Part of a small language model's weights: untied embeddings, 8622 steps.
MLP neurons of a small language model. Each row is named by its layer, matrix (gate and up: input weights; down: output weights) and neuron, and shows model dimensions 32-95. Each number is 128 + 32 x the weight over its row's rms, rounded and kept within 0 to 255. A neuron's up and down rows have the sign that makes its largest values positive.
After each neuron's rows is what it responds to, as a language model described it from the Wikipedia text at the highest values.

L8.gate286 [ 70 129 128 151 188 115  82 180 124  83  92 108 112 145 125 115 156  89 137  83  91 148 121 185 138 155 159 165 129 111 136 111 149 151  94  57 123 209  71 128 107 135 124 124 118  94 122 119 114 176 145  46 168 186 108  88 145 108 162 130 169 123 127 109]
L8.up286 [ 77  94 110 162 110  90 130 139 171 126  92 123 144 145 149 123 136 114 124 144 187  93 112 126 134 108 169 155 136 116 134  93 148  71 162 125 115 100 127 158  63  88 134 179 128 147 110 101 132  78 109 118 110 129 141 165 116 129 147 167 144 182 138  99]
L8.down286 [131 144 105 170 182 149 168 104 114 153 144 214 108 126 152 154 122  65 101 130 121 146 102  98  94 180 104 109 123 141 137 170 111  84 110 132 108  69  99  66 164 131 137 168 130 137 157 123 170 102 154 139 112  84  93  74  74 164 146  88 139 114 116 152]
Mixed punctuation and word-pieces

L5.gate213 [198  91  97 149 115 140  92 143 155 134 101 108 154 217 157 135 154 115 184 121  83 194 150  93  88 180 118 106 116 108 169 148 117 122 107 126 120 163  80  44  99  84 183 127 138 102 151 130 130 133 181 113 160 172 115 169 126  87 112 175  76 146 125 142]
L5.up213 [ 84 123 146 109 106 106 154 100 117 162 121 117 159 175 121 122 146 129 100 141 161 161 193 158 102  86 115 102 105 133 102 151 138 104  81 181 105 109 116 119 203  98 125 156 154 144  84 134 115 176 179 111 131 150 176 186 134 121 133 166  94 169 150  79]
L5.down213 [150 150 117  84 127 135 103 111  98 112 175 160 133 113 135 152 134 112 175  42 141 158 145  65 147 141 141 148 144  91 133 152 103  91 106 104 161 167 107  87  54 188 175  82  89 121 117  97 159  92 144 165 157 107 156 103  81 138 136 145 135 175 137 146]
Mid-word syllable pieces

L8.gate105 [204 198 186 157 184 133 107 132 147 116 111  48 143 113 126 167 109  85  98 177 135 120 129 146 143 174 155 142 144  89 158 116 173 142 111 137 109 150  94  82 153 136 107 112 206  67  94 142 174 143 106 174 103 168 105 139 136 185 141 147  61 107 126 120]
L8.up105 [183 153 159 163 133 131 102 125  53 141 144  96 144 137 102 114 137 161 126 207  97  74 115 153  82 151 115 159 135 122 156 146 156  80  76 149 131 115 137  75 138  90 146  98 119 139 127 143 124 182 130 105  88 143 138 108 150 124 120  80  87 157 123 117]
L8.down105 [158  93  88 122 143 124 102 109  95 119 100 149  92 153 178 132 105 113 136 129 105 107 139 134 104 117 137 112 124 121  96 119 133 142 134 106 107 121 122 147 102 122 134 136 130 131 109 174  77 131 119 110 177 147 158 120  91 112 139 180 159  87 102  87]
Mid-word name fragments

L5.gate252 [ 98 132 134 123 151 126 141 168 118 186 120 137 107  98 140 118 139 111 107 123 114 117 111 151 153 153 167 122 162 135  92 126 170 190  91  32 191 134  92 153  94 117 155  84 188 148 123 118  98 141 118 112  81 129 117 184  75 109  79 106 168 116  96 149]
L5.up252 [137 148 111  86  79  94 123  99 160 158 164  77  97 106 108  79 134  77 100  97 138 185 124 139 170 119 127 110 161 135  96 155 140 133 155  94 204 164  99 112 106 149 221  72 142 127 176 111 130 130 142 129 116 157 176 130 120 152 123 116 128 118 100 112]
L5.down252 [139 144  92 119 147 159 150 140 142 114 109 117 166 114  98 110 116 153  95  95 164  88 165 166 136 134 104 139 132 133 100 133  83 143 138  68 135 149  93 116 126 137 177 140 126 108  97 107 112 104  98 108 141 164 185 120 102 120 152  98 102 149  99  76]
Mid-word fragments, directions

L8.gate232 [110  78 132 142  96 186 194 146 151 158  80 151 168 105 103 142 128 119 133 185 129 133 121 134 113  86  90 107 128 105 166  89 128  96  87  76 153 159 142 119 149  95 134  66 181 170 117 139  95 198 120 140 107 123 227 134 148 128 112  41 133  93 107 106]
L8.up232 [159  92 135 153 138 133 121 155 187 129 134 125 129 131 131  92 119 113  93 182 180  58  99 126 104  88  76  63 131 161 151 150 104 109 122  94 165 110  79  64  88 133 153 116 104 170 106 156 111 122  94  80 104 101 180  98 152 172 128 107 131 113 202  87]
L8.down232 [ 86  97 112 210 193 138 136 127 135 101  92  84 130 124 140 130 131  99 105 161 110  91 128 122 126 145 106  80 147  68 210  86  97  74  92 130 151 212  75 132 132 143 105  76 126 161 113 110 105 107  78 141 105 104 165 144 145 151 112 105 127  99 143 143]
Quantities and plural links

L6.gate291 [107  87 192 155 108 132 124  98  99 115 111 151 129 105  80 159 114 124 198 165 180 141 134  74  67 108 141 128  91 137 126 130 110 110 179 128 172  54 127  97 156 136 159  96 150 124  94 105  54 173 145 162  71 116 151 179 134 165 102 110 133 146 122 105]
L6.up291 [140 162 180 113 130 108 114 173 122 120 103 168 213 104  62 115 144 139 150  92 157  90 102 123  99 107 121 103 156 126  95 115 120  90 105 103 176 118 140 174 174 144 102 133 103 125  68 131 132  85 100 148  98 103 156 139 161 137  57 108 138 107 123 116]
L6.down291 [158 110 133 109 102  98 109 153 133 107 132  92 180 186  68 142 118 189 113 127 129  99 121 167 144  92 124 135 114 160 133 169  94 113  64 128 132 124 154  61  97 106 130 125 161 153 119 135 179 156  98  77 170 116 113 111 119 162  65 102 148  66 152  72]
Partitive "of" after "one"